python train.py --norm_eps=1e-05 --positions="rope" --lr_mult_down=1.5 --decay_shape="linear"
MLP neurons of a small language model. Each row is named by its layer, matrix (gate and up: input weights) and neuron, and shows model dimensions 298-425. Each number is 500 + 50 x the weight over its row's rms, rounded and kept within 0 to 999. Numbers have three digits each. A neuron's up and down rows have the sign that makes its largest values positive.
A block is one neuron, or neurons of one layer that tend to fire together. After each block is what it responds to, as a language model described it from the Wikipedia text at the highest values.

L2.gate44:450502543515493491567568456480480470538469563516597533481558515512502506490466561452463465540527501512475511527470592492530523548457461530488500504438496463550555523563472471461490535479466442454496539495469398525479498504463498547557456545501412436497573495443525420566441444489481470486470521479470496549527573528471478528469415533488446547551478439490478522506556537662564405467514
L2.up44:532462484491528495531537441625497490557493583504494500524461498461467567438467469565564509577581528499417511506475445536488489534487495528492562565538530508551508554544427535490479540452404536532492539525559438530462516551393488428520461543573410451472525467502517470556433561508433456521428480501447527528548439508502481488456530459516435528451502488474463525526494540570478497433502
L2.gate232:557551375476511544556495530482515465494596614427525494569530556503508518419586471485481589523467469453511513442474463509521504536492486518526447410499469479484533507531571535456506487434529534536449615598460489492468488539580521514569455442505397557655436461549463524515455469629479485504452551483507572478416485480395524419499537565556544562486489473574500581530481543444542347470450
L2.up232:476507443498481410499501528504498506539571539430551505529605535562578495434506532471446459453506509471517488590531484484540428544393521555531584478532410372566461565513477515436520563594536548477511610544500482499408437565483427542589443469556450477547502494457474514524513491528436518548437452567549584526572557522486529524538561462531459519550628487475419508440521517455510508547528
L2.gate404:537454569406486561456487422468528527385495523514506463411533500559446483465500544544496433450546543510563512495435587459566537541510486579377506315464427420480482466560565514493426488516546523417450457580589445510478549524577407433536471508453451593489470510471538433533488618536497597576513560482443502487595447515538527511489546578515469471495526538476463525505531496571441409511472
L2.up404:519508478545490681498470502500484475499495498569538510408559548538562459454551482509526555418496521388567410474398364472404535479469494551542506419506488412654528525518487399533489481395478500502465569520493432541518537483591462486507465498520457542577482471542455410484603460469530541533480523545598518480537584488459440468445494560491630501610346486504511485493616497539530493506477
L2.gate624:563475480441501618513527465575484610445483534524485587433497498516483523533522415499439511557487511526511519529613479561538516483422471539439480448525477455371611499479487493476489496527465443477446456524486479504568486540368457529615423552481502578519466603515528600573493530506507550474500517477544444470569473521413551488462516489480489476469586446548477644538481571487431474573482
L2.up624:567469508576503498443543472603507437491469415546424559586538489582516511496459505543497501462536479541474486514560498499531445501443565504481566475477487489502598495578507466516455493531481535564465610587496454432492513456589553467449561462527510476561609489452446529591642440544454396502524506445524515496564405578554558550576603535453417538584479540543446522537553499533448464486527
L2.gate714:568526540474560513577540538487566509521484487434626508559445476550530459487505551570467449560499562515510501548466455553500438493503474483530450581496480527465468364593548543382451496499540433543500417512434519472494487481462454444597457336522540455492429531441486572471590488501532496500576475540508534457533455497492443502480433441556482422455500514484538396501565455491492535641569
L2.up714:558419532468458502527571529409546515578479561451486517532547545450442454482436478538464442494579534494484515481582453479465468505426461479545465431457557429374422474513506595440559505512507482611451454493493540545497526529478475477502463492510500505513397480426522567486413540558432458562541500513551470429505446520421523478546414501534561447523484528510495484456592535504420473519537
L2.gate840:594568373483529522552490498575620540642540526524560571553463511495455556539465583508484458597589510484496585514521543501594469427470525480431434518505492473467534511465521482496496485385460338549502480469510455525488485466471417520544468477393560478568540523405475570461552526490511507480509476464536532459537441505505590440508492512519447525477494460519464579515561482440363419496476
L2.up840:492519576448472534507512517451528470629467482490471548503513541606465426586521443478521515475506543480470500539447485534432462470454537491452390475443522502446597498522496418399513435443555475508468523530485472559459530447516557480545466443493487543504505578365445569496514482459510507539516462526594483561398431361550409488469465523386447532532654481550465473492480520499541415468478
L2.gate955:549566499554446465511562572605564482578545464485433521473569458523547556500542444424517561408481456484445525544447548477593554464509445483541507575512533497558511567442489489522574515439480543472546486520532478440439473502448584497618477431504506507462560516498471531427512537493540429435523525387480523401474576493513439490472564485447515459452477400504534463522522563534540483558625
L2.up955:484540456499438453564438555490600449492527575466380423494460472427497471493556496449532527566604547568606507516521509523510510501577419485481509526486627475456438455466472484461582523501426537459598464604473489507494548534531582465538552499502465553467532441568516513536499448446536415395479449533433478439490483541521525531490512522482438489497368431526514500452434472439485449517482
L2.gate1146:516540560448420570477443416484566428618480510573515623530511486567543481483581410480483454528434504601467456578464520494553497418467426575542443538494482519506474529465496555439496506420531458416518445568506422565465451507523450515474449407507467507496491508527413614480513491483472502581436567415504461579506633518445478529437512498520448498496566469502524449478530573579427518561517
L2.up1146:498523505516486546480514495404439381504487410446523429477591531572510500463597473506521520553438506550642523462512443509545534439533483508490492431494441484533515520455622579500551468486630524566430478452524467486535506517447441491480531452505504500537526558533394539476573615492497511470491497538521512576482457501456465575470478510438556526522524527602494538578520489554536469450338
Decimal points inside numbers (78.1, 3.5 mi, 12.5 percent), plus colons and pipes before figures in infoboxes and tables, and mid-word pieces like vi-ol-ence, def-ens-e.

L8.gate63:576606560548554526532506458461519501583556548557567514514529488541419494477537504539436553559501488433587459494524445578506532480369561541440481534552487511418546535572571481558537464500542474484495509408452459442521595481453595432487529440427591553436522433534462566458513516377523406571512449551460494528408509504470496591424618492581613517508466518570537456476434482516482484503499
L8.up63:452506578391474439576500493497470409535579488550491600503421467452538533393511555499470558609532463489648477528497542566466615416506545493584450492531477500502501523451490462506505480418571527471533494488565553551519529546498557515468509477613429497490564598470497517510509529510538387467506443502525509534448439423449448529383476466473490477506450520569554486523511531467558522496442
L8.gate295:521455607546435519506439442517469504491609507506455428593489585582583520469518624500519525528512573538509510521469459509481425515497501497493501453469557437584618508526451492478590490485540565548512625418442486544524520475519511538478510493418517533493491470470520556580529445481491514478384502570510517577473518431504538511498525457529530508467483469494540454557463524530540506538520
L8.up295:533532461471458493510442574609524528526425507534441473468472458478407397505489488586487572559652568467542482498457467510558598500521505484484539499410522522484486409544539498464480584560482543501556505516499505473407448481570477496458480422503568558490545528442575539470510444483519477474497470519534486479478602560498518454385537526584500487529394493570434504468533527579447611520550
L8.gate550:420522539540580460531583478524500487634488489486490531537561478457490603513536507510424525489413421480472477513596479448497497546486516527368502452485495488414552530439488541559459475509488489585523431481445592459472488620477477451596510508522462532464465403473510489459446553515445473550483519507583487449480457470510476464462536440562491470526393526537433605540471570685406550486506
L8.up550:559519556492439475505480483514512476468501488520443530536521548515506448525519531486370502526545527467506526493519504537530490524469591493626487513471512485480461478662521552545670532549532497396577524448418430511573456497490523474505426538571554492522540477500430568507546440483462460512558556440455504552556452473472575513523509450519542514512536473512545492486458564461448463525600
L8.gate669:566468564435480500506540450569518440474551520540558553501531473469571475432561586572443597502495515470548529465561510460477538506409458561451448589518537499539541460469493467419514490415482542515431468477516442590421548530424491527534446518553556439565629491529441466525576500545493395448441548523523486549507503519523565562542419432481495541544476619534463506465523543500486503548440
L8.up669:490451534409425494457561455510474538441491567483547552516536481525519466481542561422484535510490413496463507518471503608467467478434402563467481521565501510610492461567440537430553637600386562528525561452526449497439511506526526528461437563505456534368520485568560611501516484436527535488432517541571498522445484495478533516484633511475527467547491465476444517575379534481539437562503
L8.gate857:484470468419499428444366426515492465493488509405562501554527521563489499475546521549494431517610395536472440472561539473473397634505486470519500436450421504423481493510464547468499584552472429421588575518524507545439476532484517491459481487549530540518338486488509492537491423447543518525522523497546425575503515437492530546576495489542507505574569475508599552489504527591494592506388
L8.up857:556506479529429514458531537493463548450536423522461481419552526562504527490463510533457496491532476402576528536509499514528533464515413484599550560527472527422545494467569508519418537528492467565564549529520528590499380405578530468460447482492535574518428428487427505450423521529451460516538517590453462413444447532502511524568508534552555450588569558482569491455532529528461543429524
L8.gate965:429592437512664547547571490522483500559488546503461405523415453527515525452467524434448516451489459577486438505460591465508494508475548488402412481490419522461515533462472485531441482549499489487492466445487523508524503499359495532534532492507448551501334522430423563486485472626531497414538517536418505531350528539541552493514469560567406438545459509456533545441484488494430550495470
L8.up965:547535468529526409526514485440474494446579476533390459403467548508548466526494517513519430496539487479540543451499515473513446409476527575544456528492627479580523553515551553565511507510480444450479492526441506520496478502500635510468560503392456536530536492588568518542547616585471564542479507548574538479477516558510496465507475489496523528448457450601553581523472489599495546536509
L8.gate1028:430490517589553545526493446477546463494465550485471477528472425362510497465482497531443601460495495506481488553537476469475537455441391500549521521524456570515560440544522470538476488526462476468493467520533613479498487473450591483469455504617490559490572398464511510523538445415593426441414446526600487537538502526470498578395473456563464471512515416448661443512450499657399503607429
L8.up1028:520495407416534572529535515504436500423501521542527439442529510450548447539639616555450485484461508577518465463507428474532502505481473482496456528597543531501509468431561505613478455441499495493477499502476503456518442545494556514388438440485583442504533504499524480399511438417526549448461485526573499552429461538431571603411565464577509521421418559503489458571523507486559470550436
L8.gate1044:558410380445565495460519564481447499442468513591422493539459499429468567486513451493485424577567497504475503520574512422502486512528486486486585482495365558425540520513475465542605459401485497582458619504540440497544516492525520468420565529578531561476485503479555556540518517473505491460417506506516457580501431535475513490503535463545510471428596442538511442567521561604564464553602
L8.up1044:551420529556548533468462460439490449400509476634527516484462547455461430461453490496498541500643566533436496514502513520468526387464477521629583493484553493431551488435494458467477500520589505457606541473471473483485541526521523464434473574507438484516465553469478470474524595493473534465477514455471581498463493371481528567535522517592491438525515517526502450484591527457484450470475
Fires on separators inside or between numbers in data tables and lists, such as decimal points (30.6), time colons (3:18) and coordinate prime marks.

L2.gate149:450523521485565491396537475425486472520534570502464470496544481506472547569480478481450504501517512516593583419524480570525491537497555540557488484481474437532431500457585404517511558637579520510558574504483450580489496597450443534458577499552556467502508495561380567499491508435400453501471505468474547518535455550428519546515419540422540537463455491484456487473485465494517497555477
L2.up149:612380564472485524417518497548479507506552539549526524550468467465426525419586509536512564440483471521533532489480558460502537509526531422531439518465513565447538482501520475536535582564495493477527513504479588432588586520431487468583540493445464462495514502569487502497588348480525500457484581592490479463431521472477469572551435501502463456425444420466605510531530570470451553502485
L2.gate215:510456501459471448478516465447468491473489523549529461553520509524518496558523462428491462426567475548471479591501457570488613456520495586533519550502545474567532551535466445504432545511455503403505415539496402542479395448512497387540580396485531481530556428428512450519471536512460583444362529593466554591526471431486511508460528458473525503528514560418483512487494598466561575473495
L2.up215:507464570475432535489516492496538475375468517566521602612484454510552538522475498448531534476550595452578419480396423569584410472520437498536530537478565535512469537504523521504497503518447449427568482425524496559496517530555566497452524534481562407469506508589534501472463453573515478479506520607514462571519454373528552584411516525493489524481559507474485477552508558484457557489544
L2.gate235:500552553526503523475447599498486413573517519484467456521485535456474450595504427524540440533457473508432486488500433431536527478481622471517477532463492501485462481465447437540471538528572500481628666504503431490432495484479511493573496437518558489578613453461440495494532395579441427518543543402433529582540636482410523605502557441524511532508433437460489541499447478641554524512513
L2.up235:511527436506472519554501447493481635464507557524462514516498521514440547469462481532543444495622459541523513537469543621478534460411465458407486512515522412510585467575456451527512529480407537494533485459478637551549525607473478544571512415539476453509555512589470478396615522575494404531623435516536408511510440506510515483419520525460472463531497434492446466492453551502461528477484
L2.gate319:517528535523478599536559453467394505425500503385495467546462454446494448452536517443590441531479580615519454555517440566508468501505441432605519530435537393546498453452594472512574453484521590491484545495541482601502466510484447464488506529471430588454525455524436511496477444515386406504582504438491445460462414487400483532475501436430472591472563531500528562430403494485559475491458
L2.up319:516435472459560520587513490430364549522509530481481391610417612507537471555524464459545501547521460537485453535540400476546470505465530458457485516455538417592604523537479455537448574455455510510477520537500544561563467440471595505476436486490490443423391557545426453532403485532486629505535461519424521458492477426453516462530522499510487587502440465489520495539505471526458551479399
L2.gate602:478408452569514560426512497326497471513473534500533476476477479517376541489517442490555505551569547514595528405519560513420481500519407453477509534443545371482529490443429445613441570489544584527514477566491449422427493442506574540500485529511543512445513482468525535470503441468429489463502548524472525575495554454565566456473428486537576485455518526532503503537492473442530545557414
L2.up602:566421520561497468472476556465496511592481488523495444570526504529498522519504453425482471433562471524582414471467428499481498466503345399517493546445449480450608512439490487580544530539534520549541472456518553488485460402580455555472495489519477426477572658480495516513528492523511565505535511497538503485510540478527482477466458461505601469485499507503484484523521402584469588590503
L2.gate721:515521559487496550487516486450498536477524559487506525501575452501476515520473545426487464615451433577472488411560458537452556538448448492550533479535485551455459517541490406481400506485550567481461527491452456510441527488519512516487674556490404427488534612343489462541538449497447594424571541554430508530586479474458521516549529516494494487485481439513503517541471490472543529566524
L2.up721:514453432446570606424521516504535386399497541525477485536546516473434537484360462524436541518454348434496528524470433513454511525559482465522513543529488563441465598514446498501484479509488508496463497515502574552521554499400504433497499489500530468606515528444597413403472357401447539498584493544419499508529456491465543448501499513460547463527477520498547533497451596502540528517567
L2.gate1153:547491506457498550495504528463508440434444457487458565482507415476494510466459515483522450557622353491432459542327447597488497472524515470462508541471467502441428516568426519493509491488452497520593508543473510535559469452505498546587521432510525483437504489506497471459404397503565466517476489538468482400520651558455423455456487484501582516548519425465532500515496542418470551446387
L2.up1153:461472507494526527490432462452585502465512453512492588463505512410477448561540530456450513532559444458476513502422475520448501512542533516417498523514441496477435497516420528483469532546416501420597434447377474459449496499461518516511532622476530519488533439473506522511445467504553467550440464526482519498594442452491465461513499462451553505507559466486526519511471463493515519449427
L2.gate1196:537512484508498576512470556558527550545527510477489491404415548504567463483517560474550477480539473522582445615445467585558525498555512556407517519495465483654476443544480536422441560463429426515475486477489391573458479501491488466410547603474549475375606431437455474518448516507505506528524482490404601480508482543491477491500442484502525528429538507511514509505558427610408506558526
L2.up1196:450569513525499472475531482469476551529538550615504531479441451416465474515561555537391560524464487582430446416497466600452531420451381464504509548528547486484489483493489432464533499510549499461518474565584560482389514403478590555512501464523515506422521526510621571550502567526526512515472410501461640557543390528453524394557422496535508445514526514499565542503474547504570451504507
Opening parenthesis or dash right after a name or term that starts a gloss, such as "(born", "(cricketer)", "(KEGG)", "(°F)", "— Severus II".

L6.gate209:459525559383591426522487550522604477508500509456522463439572515506456609456496450512464535507488589572584544523452511468544563466413508549482522495546455494550544510384487485508411498495489427485542623453468463468478467597467477473481498539526440559520495539405563517512547585597402475588464502570517428459499496481569495492545468464476452417496554439518450491379430539515527550530464
L6.up209:460552512592449500460472581468470486457455515353500478531525510488528508494511554453582394534516505491547548422512439412493516478480448414497550506625532508483578478332498474518575553463437552511560425486557488450558559568379347525513532491534439476522489585481448614526561395446527458563524465586481485562488521564415427557434523499491503473462482407532479522477472467548465530464509
Mostly the period or comma inside numbers in tables, such as 43.5 in climate tables, 277,970 in population lists, plus comparatives like more, less, in.

L6.gate763:489505552548502529538467591503522530462532502417558526472461454492576521557458538445496514554506504489414493507394434488480620569534443527512535498521557443496382507558466461590539503532474519427496473459500562451462512493483415441502423515471494397543429502496536561450514546496553365501498473507470421476565520485572642490412422617516438452551491497486506478488557462454438531517568
L6.up763:498521473491487458480473461536510538494521482472527561440514565550535426554424569449426446539469531487469460517560466507481455508524528596535436366400475511634570464543558554599504476394439494474594489548484405476530563495609452463489533559538497494473501489474507548529436508460483365503538442456488454617443478580468529463482377454497545559460482530550520497433501509465459399459508
Punctuation or a word right after a proper name ends, such as ( or a comma after a company, place or title, = after a heading name, scores after team names.

L2.gate118:510491466461465460506431423500533575542521452452555575488574439541519532514439372417521560541464479472564498503555601437395554572560514518498571448426547664487531505538420451454426514496593539478461537563504497560494505462594510489424469498550565507561537449465455472573458553431437489459475479522578543549547608448504413469484508539498502538510482498520595463508515501535532500410538
L2.up118:470531516547471413496469508584475532499475525474533495478471516504533496399575539484426485531526484471450538456540580481523541495477494524521509404578513583497556491447540477522521502508529480372513443513535525541331511420448558472462521610491499599498489469474516546542561468554536489585479461503504575454567513497581481439536474558414408506398524524478551477521470438432500521560509
L2.gate148:526505534496589493553587448533552443513533442479485470556555426476532497462482498463552484361470479466564532442551512502490535563502481468490404497582481433466439397446541487547463524560484471524533458592522508464433462503508534447489408515594529546482467503475529493470523472513442548471613466556509536459501501491520525487440515466509478507436665475530532499581390472419517459507520
L2.up148:563503525462446568557477490519462458429530502500589481517532484440498501424499536473501442533484545445450495415570523569426509490457401560574416401566515540482544513584441451415471567450528459517498464522533542534501454538440545435518487483519438524517505525507444574520459454497546576458427473579529465455443544471465520400569466485425466504478476543527511502482576483503394538478477
L2.gate549:553417502588526478456462473524583492503484410498493505426519600495469421533499497590476471478478517498434476481457570468589445483494508466509610331537455558471574466560443477505496528568577490538553522490507466459557509438523607493537435457521475536522538485466519472491456519462595503478436435464513443531569455476484474495451459479638577482472520517464423460461476522426503491479574
L2.up549:577499507481536488560416486485499463414498498466539465506474510470546336470515517524580462479624567488494499478507489537554464440616437588478508436515513555529429484543460422613437551443418540493505477490474558538480500440552468468405490561524480537475488452520496407481428467494489497514654489450528464511400472475526522533570501546509545549557528576464511473466463532403404445457570
L2.gate614:538507502478551562555496474552564468532469495630548418433632483559549471534447535508480493482409444436443449531570648513517504520505660489367385517493531448539489551399520461480486501510467517473405470460567510597452579500558545483457481374462493471672476447456529476405478525474473546456531423568487492551546540587447559534460488543547494467450582564464472417519483537523583508522502
L2.up614:440499565481437527506519378598453504566540493541536406357522508536497476516325484453419587492446496418521503562355592490506455512504474550600360488585520427589456468440502578501430549481486488441487544531433507472519581452605537452557501500535529485574441512528479452454487506413509429487550494476494514500469524470508524470517582504459458418520493468523559457522475499594535503496456
L2.gate637:447514496548375504639520457580481437451489438555480538405642465491412508520346417444477455391424518494479491476459414532533528507421425487518531494520420546490507471434500458575511442466438555428489391556508562501472528499512456476490479343478496472480526497530613484427516472487610425494505577533529499546470429469525508497544563552488488529549557466504515504542442508525562494451465
L2.up637:531582531515514459501468493562490414468439530603541513468536459464486474537470569518516545479492450471466453512424434543472574457559470560474517536523545459447530436483564464558525514476507587451464478413522486532651459443567511462466470497493490497480440471465465425527478410518532418630576471602484476584510489446510469613495484525504465502497480535460532537523444599413481561418523
L2.gate808:449536471523528506460443421487477486458490493529502426454494382442490504422503544516456545464507471450498504507541485623472526372504532510455431455388465479456552575443440497565583458476466508477450466511412542496455548475435499432560433556482499469509462434432471370537531539497588421532447508378503496519459454551556552587397564472579422470560479470520582482490410519488541486460545
L2.up808:455502512567541565507426473545474474563516516424528480402565496469438517475527546530538518499510491444551495458451429542458541468554589537513483452484498566462517486497527465531486498525432548491534484551568507537440420534477516505469505457490458541458445424453500525393494455510499464638542532378482539507497428370504418564522548551513478556609516584493475495487541557470557472442538
L2.gate866:516569479505517549491448573568383500475508499514506570484492495545440581549508448437549408513525436513498424538443528522540525382548450511506536520523510528387507552548580480579467456549523513496479517494522462599471438485497554493473491488413482557474473510517532557468481431453567538442520413454441556546495490515516471524474517552420461531469527447509503517465514506537531518516497
L2.up866:514409493481451474515381312504497571525437539529387451527373614479524479464607487488545353560429542557448508477532567465435520516484509503442432498485510499469515431425503568456566462468537482498527450442528582531535554425494495535441525452541546471488504466453531444400385444519440516487461547453451522516578411548562480543491571568492538527511529642509558479544436562538435474487486
L2.gate1159:529493473526527547517464516496538479481531519513438457468489516469518433404512423529451512504479469418545496511478503530425479473474513523417442538517583488426449481542530626531491513497502462498647499590360563422486506405532582444432486457502467578496567550438522495422422450564581545470518408484572525475491414467453531495452515472503452597514514514498462470524512495464464488463568
L2.up1159:543529455505528527524491508372476434466524501415462455409547547501522448445507544611491477515502467430463578551516580529540493488437467555479500559480333495465398495527527484577444475505524476448596457524470468442539433464500408456460493500379461529490530473490605516530473534486508520526399477571498492552523554389550517547532490453449528479456492531430419469485522512489501480493448
List-item dashes, line breaks, colons and section-heading markers in structured text such as name lists, infoboxes, taxoboxes and stat tables, e.g. "- " before a name, "Class: ", "===".

L6.gate390:589459578557538495449471513614464483421438454460519416380485500433476508473507595517514486467605463488515545543420543470506546477513510430409564437506503475498539489497528604495468522490427528569514419445516509434443516558539551487450543500466486465529471526518487501470501476544506633556563451463480450553535491512452483576520364501534443382584442540542609531466557543450486498481485
L6.up390:534551558473549483393309416503579496453565528541487492345551479511629589522464454501514485466593547485429523447519467465512521464486438678543451550421491542541513506425513452587583560516479460535449538488494541497530453469515521528515478525579484482533460533559562535523488507376503433412411443525453593472596539481426437488518404508491495479397467498518478507516463549417430516478419
Line breaks ending one dash-bulleted list entry before the next (See also lists, name lists); also year prefixes like 201, 198, and closing ===.

L8.gate185:530405463551534484508492459478513406518486537382611540497447586553508454568530514534525476578496482484504588527564523371464396415462479530486491487474511531484541495369484499594480497524510494469479521489365515511438469542591503461469548430445547527518449500474481457512493552566401461489439517444486531526515480506499511509549421490440498458442509478508474556496486481560475511514516
L8.up185:634559530530467517410497444419525536539559436433451569591486473476497463569462527485509506543518527584405438505615505474451469526527576489547557504497561482539509458491539439589493496401522465395463517449474406506453599450501432590453432537364563336507488555452510460450494402485473628479419506492410389454484446519595453540463558543558435515463410434526442498414499522502463437454516
L8.gate578:479457433435541561514473528500537452589595506501513489453539525598487453540552607497538524509501500510525541412484468605549481568485592579544567451531456465602528514495521458582467529411468529529536417531518495584477510507464500442546439408486458510538499550450516451483533536528497421480453538453488464506521507500437517543497424557506414361427451441489605532517539582507549502537515
L8.up578:459488575508422430511422511474573511476566446483510451445540520578507506481477509459460494593454495493545447491507467515456453464501491525518439458580549560511483531506516527460453569494466486427522489595510465562454457484506502458560531550537566498543482555483489508550535457522452521503524518511464551546602637537580491496538467576543476460513490512455406569529511586544510514485602
L8.gate670:499583560475421571476568489488486551495481413474480516530554488587491550552547551512495475419541575568348481481590514460421488536560501589529449442494459440523536531454522431405521556426514498491489473419483500500598476508484486489480578495417522577504494514378435489448489440539517449466574426481523534536522509447480421537436489465479466518563498548540473471493440467425427408487517
L8.up670:471555520522555472455500556423489512518488635365419530430523573524537454449512604499567502495452434471522533537525447617571478515530516538452495521552496440506469487570460466455479465461507520459467486454452535459438570515562348464449555484502532576486465462473517394512590511466474496503522494540509535527576510541467438472490455555512499567476463471455529461523528506492439507471567
L8.gate697:415499545546531468550391521514495537475494514402445474446576520526582593556539429460528499426499531518398398544582579566552450563484575524438506460522547505459510555420504504566494546548596513477413426499544515522599530541571445514563578472475559493517506552492446445506526541480546515535505497582529506457481596515534527499523485492500555507473446474548531363495497493518554501506442
L8.up697:489430598448481495518418535414459491554475553492414484493470435592470496496483456492560445466506559451393485483552590537414458437499472542525583501463523535529561536531502460427497506509435527458522560531507427500480433554591480526534513462492632518550440435466486468455418546380551443521452511500523457490437460552488481455541447383534457487473465514443493440449477481476396462382559
L8.gate719:537550441444489541461460541427449472432504511553570513540502476578563492491455638499411510507503492568501537504477442515579479535554519519438511452567437443582501551577510588441463471542507425550615456459492538475515495488562400457574494520521570485475521600519460548466528503522482504616497475567516580526523469502497482494496459599538563446453549455536493455500455504484566542510514
L8.up719:451552530589439527532518548491540457469407481529378508534511475454556530469507475487496472574487478511487611444531540522519567487525547538558483367444545450490481560459526361457545587494476470503514475495461491564435486466479552457549542513464610459483422463554470531524536547518550559450460492446495556482502579616610512487515537468477536601496427478527435477544475598499517497528456
L8.gate854:504596526541573441521512547482470362465491545454503556403462491460447454558526476529515528403525580603586472494552473465502588510515531463532549509541474422507579557491461473483433472391408556436539425502518498525452542517497557446591433477480591408457569495540512508515494459476485518434428518509452535440515445551568519469526546450471489478485477578457483438540472571485484525516461
L8.up854:497509518456519447524456469450390503547469495482488518424529492483569414507574463487479516449500574454511507519563538545416434523562530524479380453491546460548452393574555570453468508473409459454575443433467528384521506482507486483523448594493522451557481527494412525511408498512512561512505611566492558566501418487540416496452516435522529458436497376468476512469513475462469491535613
L8.gate861:537503419482590532510460549532495510489468632459555585489537460556564574565497557524535371483481457560432542622535537436501461433530475468462478540529598489501496609553453520576481540532503450563588443428380489569513519515539472509489449480442470541572436503516526449443426474499397493466414435470387455500456506439464486495589523340466474512426435513518452514446506548575522472444461
L8.up861:525457419397599477441476530484551522475468510414575555458547552541501554468500589452401434485489568530629448496530580469511529473482616497434467549513516456504474534503576527501464542524495524435479477477521544461410527529516523483512396515503502537549465563483507531519496471542528398500565565520497606465526545551532511432491535563566525528510501551396505476350496554607450420467516
L8.gate1033:528516482524515473550572542496490326436421497483476525462493477499604507475447469554514530505529493478549489478465514465544483633518576495521556477452525502472499579445518464515509498404424564556482457498491543474535492468545435479533577522462572611526467567500480428470490443528664488534526437503448495505595497539468446485512462457515450490445556573429490448456443480494522558470438
L8.up1033:520503456502412395394446533459507532575580486539557495520497501528561527514451548467441409452539585469483486483479484535558416490551461605603584530485537531524500488530541571492467505500529490467483475539509580538509531496522460464451558597473563511500530603470516495447560571574467460492452490435585568514450522594442542445523472531505527533572553426479551485509587501526563367505540
Commas or semicolons ending a completed clause before a continuation such as and, which, or a participle, e.g. "in hospitals, and".